config.toml
d_model = 192
head_dim = 32
norm = "layernorm"
rope_fraction = 0.5
qk_norm = false
bias = "none"
init = "normal"
init_std_up = 0.0654
init_std_down = 0.0654
lr = 0.00422
beta1 = 0.9
lr_head = 0.00524
batch_tokens = 16384
seq_len = 1024
doc_mask = true
MLP neurons of a small language model. Each row is named by its layer, matrix (gate and up: input weights; down: output weights) and neuron, and shows model dimensions 0-191. Each number is 500 + 40 x the weight over its row's rms, rounded and kept within 0 to 999. Numbers have three digits each. A neuron's up and down rows have the sign that makes its largest values positive.
After each neuron's rows, "fires on" lists the tokens most often at its 100 highest values on Wikipedia text that the model never trained on. A number after a token or word is its count.

L7.gate185:476520462567480531483485438465562457447493489549499501471539533549481455457502484538561493448559496517480544538549574494515514466547546464508513483535493468457583456553465507490560508498476517432515501521510536531487502539519422510480524584470450465506516553497494547492408481465482499449505481528510569533498478512427501473519442564543457483475462508523474514505489472508519562473598439481559482517516435490468502553449591466521476555513475486522458522474505505506547526455484525506456443398450526445585447512409476498566464454483459506519570455382580552505502505528485487453
L7.up185:497476486495500556445577436453459484484400502496498476493506519520534490505525519466527518517559543534452463532552557500469477536539515583473534492477510505481560443545490500543487456482448421461483475497610471513494548478457487442490415491499553423583454514539428462548453413484511527455513487534557519500498543588527530501516514571459538449512497433514461474528522424528477458446468468504476390484516507476514514522532531486524478476519502524485501468542439450480532529465434502563491491487483436492485477522506495438583570529494519544425446513544407492524577483485521462500
L7.down185:516483468514491463485527477501444499482490511509494469519485479441515392522527465439481479568477528522473465436568522554511449506499511474501523525437464519477499513475435536510503511507472534561522594465519530457529532535498460489428520403497478509415543465553451476507525489461500474528473556503451540461490504481552502559511579495495574540562523519523536436498518542469484576520498526549459471560536490427556542426547475533570446462548435532533481476476483435567461489529509489544495498474476462509459563487497446573480568533597481479535540529544540472462534558492496451620
fires on: " who" 34, " she" 32, " sp" 23, " which" 4

L3.gate132:525498536541596492455481534525536538536527429551517509566484474488566533539483453471502467423445448490517534467515481548495496529548530547455529478529494575591504497487483469480494540550469450456534487495475587473502440521532523534427521478459489474457492468516466463534511589522502532502575572453506526552541473476470524491548551490526520496460553466538393538407434500570501455476492454526498515566570492572477507563451454415502480439469548502493533480498491484480496483540487483518457487414477455523532529449455522606546498485479509540490526508500451510446419534534502471477
L3.up132:549543577490481493510476535537509518500481436506496504506439407445491490496539550464518513412563546420476524519471459467516514535528444464500532535492564544528513496518363509477457530516478440445567474500527509483448473500554456514398513476445483452460546508544551559507500538511508590510559509532488479487511554429517488511475539484544506490515572529541423490413465472543508498511505426460461506489523508532510554494516546504460572505447506455555471462478493541505512467512551475462410509483481493479577535514448550533574593510462464526468559444452492507494503495424521493524
L3.down132:530522510450489550553476512462504487496444591520452580550480544518496464519523551596508480463462461427469494517466453564473533424481528499535544446541476503449569497453487506489444458504524467509485523515547544487577525497516440512465519493449477465527515500536459510556502521549438563520465500512500539448485477444508565537492530442504530512488522510457495545462506494531534479480374495558470482375473443510504457556516499461582482502449511509450492499535419504508513497471490516476552444528511466439516507505505558555547555472457453445613459526549592489478521471526480489434
fires on: " St" 67, " Ro" 23, " ad" 7

L12.gate380:446474482477439538521450497523468469506486540519470491478490540563460496512547462423500457502518512493604496436479463474457505518557501484550477538453511516504480523557517553541501477504501548549544505568558424534493484537467441492445440478543521432475569460508561465519581484498525513490478512553440501519532576476481548499487545456498456518550589546512540506469493524510471570547533523485522518494544516513508505468472500535495501516470590494523476459477481497517558530435545543572518565422516524578586556547541421460528535541528545453538592496407566476485445496478435502514
L12.up380:493511464533474514562526455528483544521512525415487552501537449538476472508510476402592469512486537452520557463493460550508503486481487472490498469540487577517494519526403547447504507487570527454460454485515531466510454503518505540514508515473517473467515464525531486527558521497502559490448548484479562496539482430484496478534485564560514500423544443477493557432582539404468444457410504445527528478466495497528581531461472476510541527532492500506550552476403464498504540463460426445462503551510481496487566601523525497469510440450469515423464499512467496571530595456516492468
L12.down380:494496450565438511459507516478587463478526483511514499443545474483444536405535545540526420523466530580519568503521478580537487490495516506472431455515461474565506490475523517521504441499621510485517459530460449499502530465481482530567468512476531453463457481522534436507503524487483458464597560451498466469465481473564479558531490482500450565522500490518463453512472533509536529621522483506437488481366505571522552422541471491516469496547507494539461497505482491454481483577502501512482457440491536459463461513538497551453513467504465493490463554489449482489549444444521533579
fires on: " is" 55, " was" 34, " being" 4

L3.gate56:472472558458551480496465474576520516478503481498488511474507548520511497467592429484476519478418537466465507584489437498460549456497464497449535509512548493492551433532491461438497462496456526532516555497557441516447489487509541531568555463509507512502521525479538548518411503533492505548379482532553566449448459536429565576523497482510547523488476472615492465489453518461493518448538563494409546483440487586528551558475524463541557507471471501497476515476521515504509551465499436553460446506464499533540492496518460501518486532447417539524522571478455424483514472447507482503
L3.up56:483534477539456509498483501545559515536503487473551447485566509497552558609474561567536505504454546515518413535457517461474526451520449553572523503466493538509525474443510502487431515457523537516550491476548556526546475550470503479503446491569510516470552512457582561484475511574492467440479529523471452466508622481510439473470505430532478430503556469536500460421461558482492546458528567418560528460511490504489538535510516499474464460450473453453462524450416546520545512508416467459475484529537501514490446553438481433479483547495517510522480538527485474466489427472458468499
L3.down56:492542475442491503428530465453577544530488484469505567525492504481491522514581514504564475509426529585493510548578491505525492539520487455526488503537550504494523467489441501516533485524462460492534479540544474492452467542531534475474481552524492525533521513470517463523456453501520518469437409476572566461477495528472490485518488533506525550449534486569498549507454520550444482453531553446371478598472494596512483512490456439560505489464469490489439513502501531588593615452512526564493477563503469463524466562483507508489470551430462497516480511443446460478514478455452569491
fires on: " some" 27, " any" 17, " every" 13, " Some" 9, " Ec" 7

L3.gate329:407536538517540502515461503520500472457450460564523523438484496449511509552469493515482521337518536460537464528456458462396516525460514573516432549505586509413482503512543506474537501525498474486429466473564540485464511444444531511524496456560529495431507488544518515509517485467471539475551504526522477494497524491517492468455515475502512528492474498445495558477388437509492546472455452563535456483447444498511498484484536513572510504462552592544546436495512493520537437546582577508429477507530533490494451502553449469535429446510516530470495473490478482519494551531506556460
L3.up329:403533513535525490583527496613384522472514474449427456506541476531479532515504481607491512437427493509471475527551485497473517549443519495531502480571577559476529464514431492402480494479471505446485454487448528510505489514473507545500564520479528499504485488523535484528434483417511522445550460450551503517469538495562496551512435508496516578442457490510512518483495508522479492407429474564483496587484495483477567551484511484497485525492425491516453508502487449567436492530510535522448464491478541436499437515521510431531463402501476533529504545522457486505492557514482512469
L3.down329:559508452420509550550442507477514523476512524514447570445472512433572458431560552514494482501502516605470577533513515519481537485484607540472468516531452501481496545482555530484519459537465532522516516491508548506507458520516445516392475435614454473479484449571432442466493546458486466504487547521529506439503509514446432461511565481524499457511491520437457473428466486471414476497477527484523559523569486468501503506491557505521465428498461525512532508504528495498610523573501516553498483438518428532539523514478491528514533478496506507510498516518520458472528457459549435416
fires on: "ment" 48, "ification" 24, "ament" 9, " Univers" 7, " Liber" 6, "iber" 6

L6.gate158:501497434507539514461426464472463500463421471561485513463540455469484515550493500490445500499501479504512481557559415440467480551449501465564472514501447460523575504546545517401489570519509475531524516486543492547466535432460495498419535428474466414471519488503467499501502466423560509566476534492488503533515479472476512511492547563574500534475542550486499538476553482445475576445454541496482457492458528528518511500459497507575453483428511465508439483445542514482530535527416439520490497472515452621551559474549556488549483531506505429501512485449457496409470565503489525493
L6.up158:524474556526441492501458525568423518478520519505483548493502493502475496535453483475498458491522543473477472547468554499482505498447431485521469452532500532592470594498533539482531503474534471527608480515505545467530489550515501481490523450442616457480435527519563457492479461498535558517511442494494408433548467518394576518539478505556517509512539512522461551441521541483459490556496503504476451536558507493574475462521531495518445479512503532509473441485468486483502441515473540473462500492555502527517556472491575563560449512436542504599422496450506528438498599459551472477
L6.down158:504477474552448547553500533492490408500503532515473511509438424472441484548463457540496498459433525460491505477478516603470520485501520558565527486528544548543539528513524535460523501471525493511490460475476612542490468463474473551511550510510533590519456413416474458477494516527497521525513526546544484520453456480451553585549509470504459580536432476455447467424522510448578441491458544481499511462481456456492503469517463484569565562504519460531523501504476535579531527427494494462514489499488486471439537439486558582522526508450463473528515534488528501495457561398543520479
fires on: " St" 72, " Sc" 16, " sc" 12

L12.gate496:478568490516439514496505468527494556508555458469508500496485454505547486515481489479561495522543489480455512544504496454520488465488500482556497478540486513503509458505582491484476427569405456507520531521554469534503471532535498513517524490493513462413420496428488566452491449527490467468593488515537467478383522448480518456456484563509537529565477539452504519501389540477501490458573562485475509513454531506541432487586484573529433556557508471483540467528499530448521474396458498541466517503534532525554377515501524506505540533490491530446457492589491553546461554483503516551
L12.up496:442554519468556527499483448532585462497496535542513440505490459497499606544534505533445514449465478484540455504481495468487482458566535470539534477528559549524452425508490497534406485440474497377524507508521440510463532464563536557491507482433527430414506560470424530492486522522512523513471539575544496534512567487518464528471455516488481498480493435507486489477523545491464514576467482486499526459517460561465506550526555468482461492507488490547552492489527476499500474494536452469518500473501474499587547481467456533530484583549457616462496626486531540526515553541555472496
L12.down496:417565464483429474495508463463530523454541450543469536528501526477540500494531469613518565473503443507454526509486543460499516441522538468544467495581525512435444435470594550495450530465404539503474436529527505468505485468529528548455514515478524494448635497455516498460511532498513485460473500575546501563510528404477430493454459456494527508474487486437505498526506512518485494515502436451506542472599483542482516420540512408492501503552475508535509473552474545514564503521530456485509516558467594452478492551483559496474497567542445504470493549472493506467492518505528530456
fires on: " rec" 32, " dec" 17, " Rec" 14, " subsequ" 10, "p" 10, " Dec" 6

L3.gate57:399474467476479540552453447426524459487546475529524436540499568515536490523479439492442545497510490466528531524555564504545558491511545544451514557526517460488492528482505490479564531463466462499474494498430442545534443542542500501538490578589502519521530525559439501506467475458504528539466477439548538488490487493457475488533479516566453506475519505505522513500484415540526500468580428482491544493420484500466435583529462554462502529484487510478579484546458522534499484526509475447504500399480495513490417517516456504543557472400538490468488537454623494564514496502465432549
L3.up57:522513517474445418492506453473508462491465476450515499544540539464500458526476544506451546430502522525494453549479488468462517508484571530527458536477568505598497493506561504472475492573465478458489596460498502514458547429490469435444528558513572521522594492521526478492449498490497501550494493489472542534606522458505511529488441464512532495555441541465555562320504550481488529450538535491454504547483488520507512465465471533514502460543576568570493492536463425530515528560533506529518471466507537502471507485513493530535613460529503502531526538535553509503522505564491516464
L3.down57:469477385484437549543473507445510461530510466510523482448460446532529523485509527495504488427520428524458483542573480453567496515495481429502554466564563443502484530505458485439461564573535486524566493491420481568482541556485548544560519587529511435526458551552454455473520517534549461475541506493414492468503511497486482501552489445460471449538480472482473514531469456542448513417392534503541489487477486584509523470522488527441556545487538547437583485555466484532510555460482541528471537479509526511486497484463437461458549493571514550541518508530492456526499457496503535487
fires on: " head" 24, " will" 22, "ha" 18, " help" 12, " sum" 10, " Sa" 7

L2.gate328:448505504555562468584452424457475498548461481402552468581540586486426514455531476446470548561457539514525485517559410545563454474474497530512482521497526535526501457512500512547522446538508455509468490542449415530538429545517487468486530516504456557525496523479524514391525571503518550514440495513483452539564473430487477471509497498454510547465543516413531540454499483517518559447471503481507463485544381538488517526446479504513517497482431529513542534469513538485502532498488480463457562526526569459534441472469524480496431477533534527470543455510555457452520516472480451494
L2.up328:527607529469508461560544459468584460472530482493561432495497486527439562558543474576477455471525494505553459561510481451577545491468577468514533541486474451534504517554496520503468559541511542590499491484480553516539503475511484464522486524531465467414535532495475564527502494510464513531504484524503527555495414451495523509470443542528547477513518547540454514425480487507433455497491544509462515474502460548427506544438480471482550422518512548504448533458497532493489480443546487495468535502488477493538489541538519456438607555472428514535480521413492394418529516522490439496
L2.down328:484498515418453495507469515533556380483571440517495487522537545504475541429532467534460469437540444541547484498581509576468532495574588482562530461480552483496607466517440516516497455566570487494499511522476517560486487512479513448573532539475508564530514608517503522506498507556469442499495534490504472444496506513497493542483446482530438471511470504531460480454471484529495560404552472521517479496456465520537504547479513487549546441541514501491529625537451460519496471498552397486453543492482458520532520476461520489527528508475476532531454430529526506499468490490534418498
fires on: "ha" 18, "ya" 17, "ka" 11, " Sa" 9, " Kal" 9, "ja" 9

L5.gate54:511530558544478480564445484554449486533527534496540527512553519502481425570543470480518514477431540524441473498579472481429559532448539542482449547450557531485540560466551510600482440538403488464507493459482528520450548472503488576516518510487512524462455439523486532538492515501518526489543461487497501460556493449448476457500586521473539527424429493531443479455427529472537520514548474532453509514549497518522527467551491565456534459499498573509474398509479551481511511541528576539465510474505528496456434484473489523555464475470480551562420533420539477461492554454521527502
L5.up54:456547528471525494574437523545538483498536469496494484461478457564570466490537521483459511500445469534505505508557452563473507442514593608451499580438556475530473537548492547531453482477510510530501476521526531486520577502451462503407435428506512528549450385499486522553523581520485448442522478456529489554513551533496534537434484530475522444512434499518468534480421488509464427526460513495508518559459507524522504533506566529464444419544473505491476533541556507497506547521533465557477505468495597469548442477518464478518545481449479522512515523519484438455537558521479476448
L5.down54:489525544451523461526498519455498449483518513530473479460429486453568530417538542435516523532452465507491505544536488476493522516475577527509463530483502417421460551503522568520497492541528418511554558456494564515511588480496510477450473387470503573552349475488515489517486538495472469475596479478439441480557482549478488461505558517499465453417469498485487478520458498421490453524509561497502470487438534502467480497485508484475474459443463534477508478515491552455487579506545593454477499460464519566464516456481522483496524551501519508522533535492530516490530387493485503542
fires on: "ion" 25, "ment" 21, "ction" 16, "ection" 11, "ification" 8, "ruction" 8

L9.gate412:520528521440463463429505505458443524544463518441520484536491497487563565481494486462509510548536561469442508477517535496530537583503467482478491452543414543497510513442486506529471441528481552510535445566507484511459480519540434541491536413530429442498587518581550566442410441485539487552486481587493541530482537447536524469562458466523504482506576507511509444518517513560557515458537520511509541498540488551528467485527525480517506596476508469584497567517510468511532554487452472532462598521416518437439469573512444463474474479479530491487479496526497466493447468467465490462
L9.up412:543525498482535513424518499533535584473470484505405460526514531499511475484437545446541497495563547479485536536523550434563513524525537516533400504511511540468579457480468491516532522628516530497537512487485525558558480452486553506424490444433456485451525518492457532509415460464520485458588537557505514500518592583519516533493476522457565521480505451451493530460482516527481511491446550516543496480461452520494539501548463435509474459469518504477527544475504388500510515489533493435508506546477486518468578548491490520458456418452516451504446465445406549500488467469523508520
L9.down412:500472479462526414498534494566595467542444501459469565527481516485495569478496498483534505409528515488477461561447522498459509504489562479512538445506503472521564532505431527462505522457502503450508503508441502478545613510550488440460396468487461510445475494519480567533536444474525503499505541509480440409490472525481417439524437414414532416449509498547518504512552485544525515467534517513504455544504528522463520469563462484559470472592512477506533544477473496462493509498461431470524518423501569512440508516463551521539500569481478493437453555521526448558527501444495489512
fires on: " she" 17, " was" 12, " so" 11, " is" 10, " he" 10, " /" 9

L8.gate68:445437536483412506510456492539527540542484449474522566520458556500502469505470505474468408547452494529476504453484485514470501496427564503494545412438515568501525527475545506460483459534494513508505540537505525549457518453504463496507517556470560539473522414420545547427491468490550519451499510513426555546477514471463484544536496476513552495543444471476572513505518577535514452517567531518464522540515488530544500515520527578534531582535478507463530464542483480515519498524516446504444466553495528474430501570614457531425437470433477471454466500490511512507549528454390472456
L8.up68:447475489561467458530484465496552483487440464486565563567490493530422499514554514524519536504574514501507545426454466474476438542532459475574416489476474424387548517493491424527579500484503523525510521477548518505518511549464500472530463476503497433516514500545533490532489585482492538582473506521544454443484451528573567538500542479468533491478506525438457552415520513480518462438526470507495530522510491478522452513449524476520527489531514553525553512493538556444484548489525531540476514480469503488520480354519461476470537473505478434440529424515455482440438529455460424490
L8.down68:491384451511576567516594496557461497532441490515526534526475518511545537430461520541552465479495529490441416476513446494477504521507488506561479526448511532479501535471552559501502508537445510464520563488526515540524406522563500471474508461470473525471509459529549540489450507528531529488531520543537579466469506521519518497494468533548453565462498450491524435481470464516453445483474591440507540527517494498443457497552439518573420538479507539499594455454490457548523555556500493569534515548478576463547530501590443528424478523592501455513539481516527482529534505473483491501
fires on: "ac" 32, " ext" 26, " cont" 20, " int" 7, " dist" 5

L9.gate65:527465488455464527547511512461460528512467557555524546503508469389466481532503468481517516547525541526544562461439473533561503535504453447476452478511480515501499560496528446548496505491494531518516458511525433497450472546537583492538492486490456520551502453460589529465618465455519485599565472461520535562363579547545525471525567537443470532497528506464479567500489592490461459483485583477513493481544474544487495510485542551511488512472483471496524524528482486492489554474533524486513537448522473600440534485441522453552480461522525459490565454427519464501502516444469473520
L9.up65:494456480486551531493516498521481496565438589559595488519512453532495497524459431511521529534562561513496505499504477560497526523440436511522432475463466462457536441539518555503412555524536484500503459551537535494543442521484480512512474490473480449465508435524602439468509516408500510432508479497459554460491477486528549497469506510522445501438494529535444476482509492564476568459492470556499496485463511516550508447472463450521519469446504496566478610431561442479465456536498409515531514531475508548484493485507416469418543452517539570423493463522435537568514526472487495497
L9.down65:454558496466488488471501516515556457541560500547498557546495570425540524469512518514455558476555382473503531501436542499522504531538598541524504496553476522539515507529479541520459559481518493517428447462495546453450551505527558517458492443511533486506474490486456468508459531464514508523518542597430434438513461604473515514481512515453493464482513503517450495444546461518589493496412514486482486492467505525506494530533491541497385478476427583441502545517460507455500416518545431523513509531463492503471545520437495429516454485488478504476511580551506452420529495456459512473
fires on: "In" 44, " In" 24, " is" 21, " was" 8

L6.gate304:475514510456478493474473487495478572479529483531520479568502483497524445554508498502480550568504521520532474419444496555464458469591505536523517484443513414472541525507447489470530529479509517586451490539514553556466587485460497444422493489388504515511592521525546568503487508544480510525506497491550492523443445535457491544531534474467508567509525479486517493488500580488523505523504513450466395537564563492534473533470447426391484542466564515544448503505504430488468563540579541541525484549451498467526512460528527567448503462525472459460496477561545532440491448515480528520
L6.up304:465477492515459561499483499529559490534513518565515541497547498514475478524529541534398422519518524481487452418524497544533423456502511446527454530482494397498537506527421571510491490438558496554574482487450513473479472504500503434516478517484502538466527420493562516507549498453512521502487527547567440544554467430521557532492520485552537512502434560466506434459521521522471463471497485495472473549464544466541466543518505513471424512445517527524448502483497490548483562458471525618493521512420538501433577395534512538414485509491467525453514465549541573506472499482514455457
L6.down304:501546462522511477447541486458518575491468461508545536523449542511552539582526453535471504538530537539446503517498462525484531466511460466534580488478511468488459599488545530464482494513477477486432453447486529518513446567414509518437490485514518506478434525483529537594456456506501539484543459496484534457505472505465485537469596479476482574442498545426508425403531477442478464522486565408488564547512479556501550435475458564505464502478498534487523560443464488449482479547487518506514476549504616476467500525506459500462495493501513462463455510482497416480426414498443507475
fires on: " ext" 26, " int" 16, "ont" 16, " dist" 14, " inst" 8, " en" 5

L5.gate377:507548443552537508506498469499464490543479541515529535448422463462542484535481504458502525515511482515496563545510431495482491478481481420501541439603440487516499511575492448541463401474463561469496452501556470443455500426594467526532504519481497484487517484539523523570452450499501496494521503489507547531513510585517538445508462406557485456439525489462554529538508431591523541519489499495514468484514478519428476464561445532411508544522503439547511480479554470419512577460483430433488478456414467505529533539539528512471546536473476491562524548508507540473517539476441462521
L5.up377:481491430474436495527507458506465439503530564529506524573504455491423514516486505539506530476491502574391530483479516486514495445558493452551519503503517475499562521510517518614508435483460525426515498473499557444533556508507465517547589499587503510359554522492509447529508476472486498534494549463503491461461487502556522491489545521464448554461520465520417563521429468494494548533437526542465552506501470533529547546473430554556469522497500493513471491453545477520429480440484411527559438492508450499485490521497502591563580471524464475492455501469533500498519476541454502530
L5.down377:523528536501497439484471501439538473551490588475477532527514513451543500505527444510500472535510573547452505481530498504489559519523458511485532568498550498562558517485568464470467391465489489509561546508497511485532527479471469498543428484455494547484516506505404536473511520479475415513525469429522449483477518467457530486495468474524497490517444540511537485518509495460541530550474429532442544413428534473515463551553556485539448497510475519454520523462458520522381554536478539461456513520393481510542411441461517516460544549492562568548506542457577433455512572487495530523
fires on: "P" 100

L3.gate140:539535462534557451523556480484451472467525535450482493491493491504512521562532444552492527565442462472521529460560540475411431467463509514506534509518511436533542530458563443511453527517497463501523495418564507523532559426551471468486492526505525426491447478520551534515556547522507515458494494537451531515507593532443472464481485479529470426513492466516569560512521507458448530487490552499516522544468484500424454472566509497491444473527462547515506444553441464446494538444484505487512471549474571436499516547562568525556457450472481540428475433568508538425568516481419515559
L3.up140:501511456594542484474461465458483555535565516497503474480544489478480472488487452468459521458487491459460520501433462473480523409530548490540464498522487530574493435537550480518501494486502477550510501566565522444507524515489504577455558465458495511413549464467485415451482527542394512485571467571516471498470540487485520465506523552467478417481478477429489436488541513447555498533535460491557522443481430534468530516513520449530492460496564516513584507499471453540589499422460439526527502525457505554578578507541545511498492474457504563433530495517566559443496553522509498483
L3.down140:499478480480486482511583545484539543572577453542500540440509456458504426436496453503496550534529517532447545472428568482479476489504564491589537503504492513448448503524583504500474526511457489459506520567520580477519491529542528513541511445540428444473507512471500522511523437454516539458555507578582503481488537514507483543477543554503526448486460450500496485462499486487466436520603447448517504523549491517516468477461513469474451525568451529445538487539516445589558472455410489564472471515475485533542550525538461485507469498541495555538462445512554559423491580517457541518
fires on: " dec" 31, " rec" 17, " Dec" 15, " Rec" 14, " United" 11, " aut" 9

L2.gate220:503500503546521534518489523501461566450483472514489498434544451485452468487461529489456515596488566530498501552504448479457508512498515530480446509542477459566536535541578497489521495497439437444461566507470488494559426422552497540562551497475442551530472492469496377495488478516487519527497521502499451470503515505458567411545512504552495521493534475467562584455484425484489508548541506483545507500464527469494523531437547465504499571546471488489541498515535578546418568529483450507449515570481420451508529474556500436489524566422506505516418524501457453449454453527513563492
L2.up220:484443474498575501479486453505483483511542571466495454503566461533441503554545491485533544535506414510451463505597510483480510510452555516446478511461507455534514548471454513472497477489446478509518578462523566451538563439443539536530551503455480468481501536484492454500578540507491426588511583517548431430480533520534475554493458547469492482564547540433482562513486485455519509514488507521564519506501569546538525508574488582494533523544462508437488445497519570481531504441459508512511489504427490468426472503505547553474523513460493474538468503572409585489526553491466548544
L2.down220:534477547464474458511565447420499496525429508505468510509552457456507455503545487609502500545506532490449600489485523535453518552537460530521506517495466523526536486555458509516540500486594555448504522527480469437519529467464421488492498487494494566507493585491473530511385518472575460511512522468540500401500457487501459532556528462456519464425534441449447516485530515437550458494472457535467463483513471456482465482562549493553478514498472494450470566463413418470514483492421553542494507467459496506488485551559562502494569509471506457582498529507532518481533542507448431523
fires on: "P" 98

L6.gate260:580518452458416538525444559496440478473513496523464486416480522501520524474526510506535475436557539484590548548556499511506490508451529497487512490433512558550492484551558572493449470532519496496495478452516546552560534501536482541544563494489513480478475437511542434473406536566450503455522478440506488553420456517481529468548524459511516463522452510532538516469469598468502463511436508529510475486570537529511499509515542449528490510553432565492526461455498503505466516479490379465456549517465536561516480435494521498479462593430545507501501562439466421454493516501494468542
L6.up260:527481528491465493547452517499482468496488536521542490482504519421508407501542449468565523491548541492477496403439515455460478511440452522467472537541517483548530479559483511431479475468507519475488471456438527455498480455538459505508552458427461469478471492510497475484497548531546537514581575489530541510537494522448470553518516504523545459549479449564477610499447522514500499480525517509496508443616466533486479461499460454501504515510479538481510512548543578523546444471565493485531469414488446534639588524552560392479488547495557511498476492492518486417475484478524493461
L6.down260:470491486569474518462496534497494528506467476548464510480496507497472475515514509445512480478468510503511475512476517586464524543487500551511509525571505582486562463575452553551479495407592443516485453516504549552495529516427462518449549376467514505524494518429502490497490443441475470522514512538494500531463562525515445557587521485456484423475477581524474459498469454464504518474408504430453495405560543556508454466538458493517476466451478493500516488554525510536574530530467456442484541556489547478531450526527620535476516455490414507534510512531460457457532528535529499461
fires on: " film" 39, " St" 12, " degree" 6, " review" 5

L3.gate362:476564491459474466561439563529503427439475548506555560545467486497489521543554438420451452526489516493542512506478480544540454449498491409411512464497478538536493482550483563499524487471446529541532499548506540451520569402494450495473502516443543417449512486473465497558440579482514481433540519478471477553448444510504540534474513494565508483481514495499472461480457522531506560488522463520499531518449507492480584399502490549503563519461478433498490483473514486444510536478563445521515542554511410512524492473599470550522568514515492521531610484511443499517513527523482466503
L3.up362:473524568549535521557407522465460507459498528406475515539495490531498509480508459509484448440444552490596489491461471472525433530468465411483557420544491496452504505578476494494531489468512568505495541475486496454547474461484550434491474532432457597540473468529444442485532483514495527431455509559532608505559449468508424533496563461581531522556541504567430508495489486553514506546516472519551519485419492455518513426518496525505509545531536483453525514493459422466478482518517483501479489580516494518486553498540514472473480527542481494573500537438531441515445532523534465520
L3.down362:544543574469468559450549495433506462469575437542495517497520498501453501501457503544482556517493537469503504495469534592484516573499467494543461550484490488536533478476494508438521473530568512522501501503491613496460550453453549511511562534536533539546412511502518528549498488550464425498511477583460500541514427537473575536512460499575544570476515523505483499472542463478453437500455461504495508433494515518510426417537411543517445487452455478452499468533518496466535561460435597494493482498519427514470424484491518545489515478443480448502421456501539473474451554521520447522
fires on: " Sk" 16, " Super" 11, " German" 11, " my" 10, " St" 10, " st" 9

L2.gate342:480526504487465425491527515487499529430483551469564494439571557466475398521524557513442539527496550507462546504470496428571560465453479485502480526569452477481534455465433480545556520448505530508501523489527522604542517469584545514537478534601418477471507439488526458562552480478516483455478515510503503543436514532441559537466464481543521499507517511465476543522502433473489546538526491534489478530529479567414493480457480479524467456459453485545469434488481541459537519517494416513491477451521432414449429494463448496495488483495503482533518516442496532430449507532414459502
L2.up342:523576470453463523488486505513427500381503508519453469494510520463473480532514475484497455451526532552544555395565501478513485436586452483565523455486548566498585574494491502507506466486450452495538502534454516516521568513513529476486472491521435451453492475519445477464510525463490440522455574483495550451519523510487553463510451499417503471490454403455380512491551572537531540448471503477449478545496445542546492496554526395480467496533579498487439488503445495486528456475515533521534547468465480487500569523423532501519492483527437516500526487493482549426517484475481499468
L2.down342:579519521557557506517458521574529520501495514535501471494473468503442462541466527484516471530537543508547478418603536516520448491493586531459540457455551474537500496511506478535460473483536452526499477434543453454445573517566481481501531459576509486470572477522522563444526507446573480577450507489498560523479454491473515479493515441452511472488487503529414491544461503517488547457576452489542469497456493523503503510481576581542533467492550427641477523459500481487505389470459533546509545544444478540503498475446449477504552548581480493507513486545480451500476508482467509480
fires on: " who" 85, " wood" 5, "She" 4

L5.gate391:476491475534450542498495467494530538505512446460525531499537535489487455460574484527502538494504497474529454508527496530581532562402534434538506484470500491465575513446493531411531483517472517495430571480500494549501480476473461508447480505461491483458511518535500536609454464563489535556405548488542510474553430508526504543518416505547574530499466507493472532462526576496520505495541482517457532507443529447536471508534508478512382509461496455512506397515520532537459519549431477520538483408544521542528441482494545508440505549523501562559536459484478454529562528397502462450
L5.up391:510488544507543556472499474577483551495553497586552442504474476544459513581500537487413545513441432527429507487508506545507512540494567455505506528526544416489495460522540484411446492527534491472563521498494474495456499519460446481515526473521480436430466508516549470482533434463509552520536518528519449517500507450437475529568456422571489504528501488479547516457492509458430534553449579543417399484477530542532505579471491534524493440522506468548460508483527451531483518486455498536513498424481451550467547503530473451534483441469502512553506497504471508441536570469425585515
L5.down391:465493473536455476527518506476473545435476504525474463423375494486507506533486462543496512579456493493509507479489471521464506501462498530446509495525494526541497559520484489473490445550474527429552503489440513506475468503432507479447553492575475436447474522483513534529482492495570522538551524542569548487549579416472491493477509557506473551510407468527510578520468470454455467534569606486517487485559475484534512469513489562482499575448557456517524499438475497555474530461372486510496447465480524540516448515500582523510498471499496487483586525434439448439529553463480548445
fires on: " sc" 53, " Sc" 32, "sc" 6, " use" 5

L8.gate303:529597447501498522480464510444518432479452484466506455491458533583435505470511456480484465509505510503528514550500521569593552442419534533497511431439501475502519468474541563517472500500490535483495528533489506488458456503543505500461474510452465532493504533468506482496453544439508501521454494567505474488502525457462506522448503464473483532489479529483453503472532424554485520523605487438553560469508581527448497442530531530504608460466549515534525515524597537514535503479528386595544515474472516497511505544486561567436554465523462503478546497483374504535552565477544501507
L8.up303:470528482523467512585479509501553445548534570490511472528538553502473417476523488491486425514503491574519508569503543489603548462477470579519525442463549473517480522498460517563527552443551523457518508574522488549464477460492567503387519484441510586500473485516508540543496498497492537506432532577522487446494503469456468499545488492482484512529457483488381485485431457481514479494498448444509533507407504437534474515493428505519517446468579544506513477479447509521533427463457487592496497459493491423476483561437497550518485490468435524491414504456476521468492536502523517539
L8.down303:455475482499482519454507506461541494560434525473552537527486494501528500498500497472529544439437484539474474487552539458466529527551579523483476518465517459503446485524456569508484504514574544440533429548509478476468553506579522450471483497460508605433443525472482523517397470475485436490491507527488493482434468502473510556556497491478469475553510438442430532515532534508503493533537464491543468398516440549495500595450436485567422439564471542524509455522543509525541480523525570507493520554494562486404439508484478464529497546452387501480519473516547556482455489495520539512
fires on: "le" 68, " family" 11, " body" 6, " Cle" 4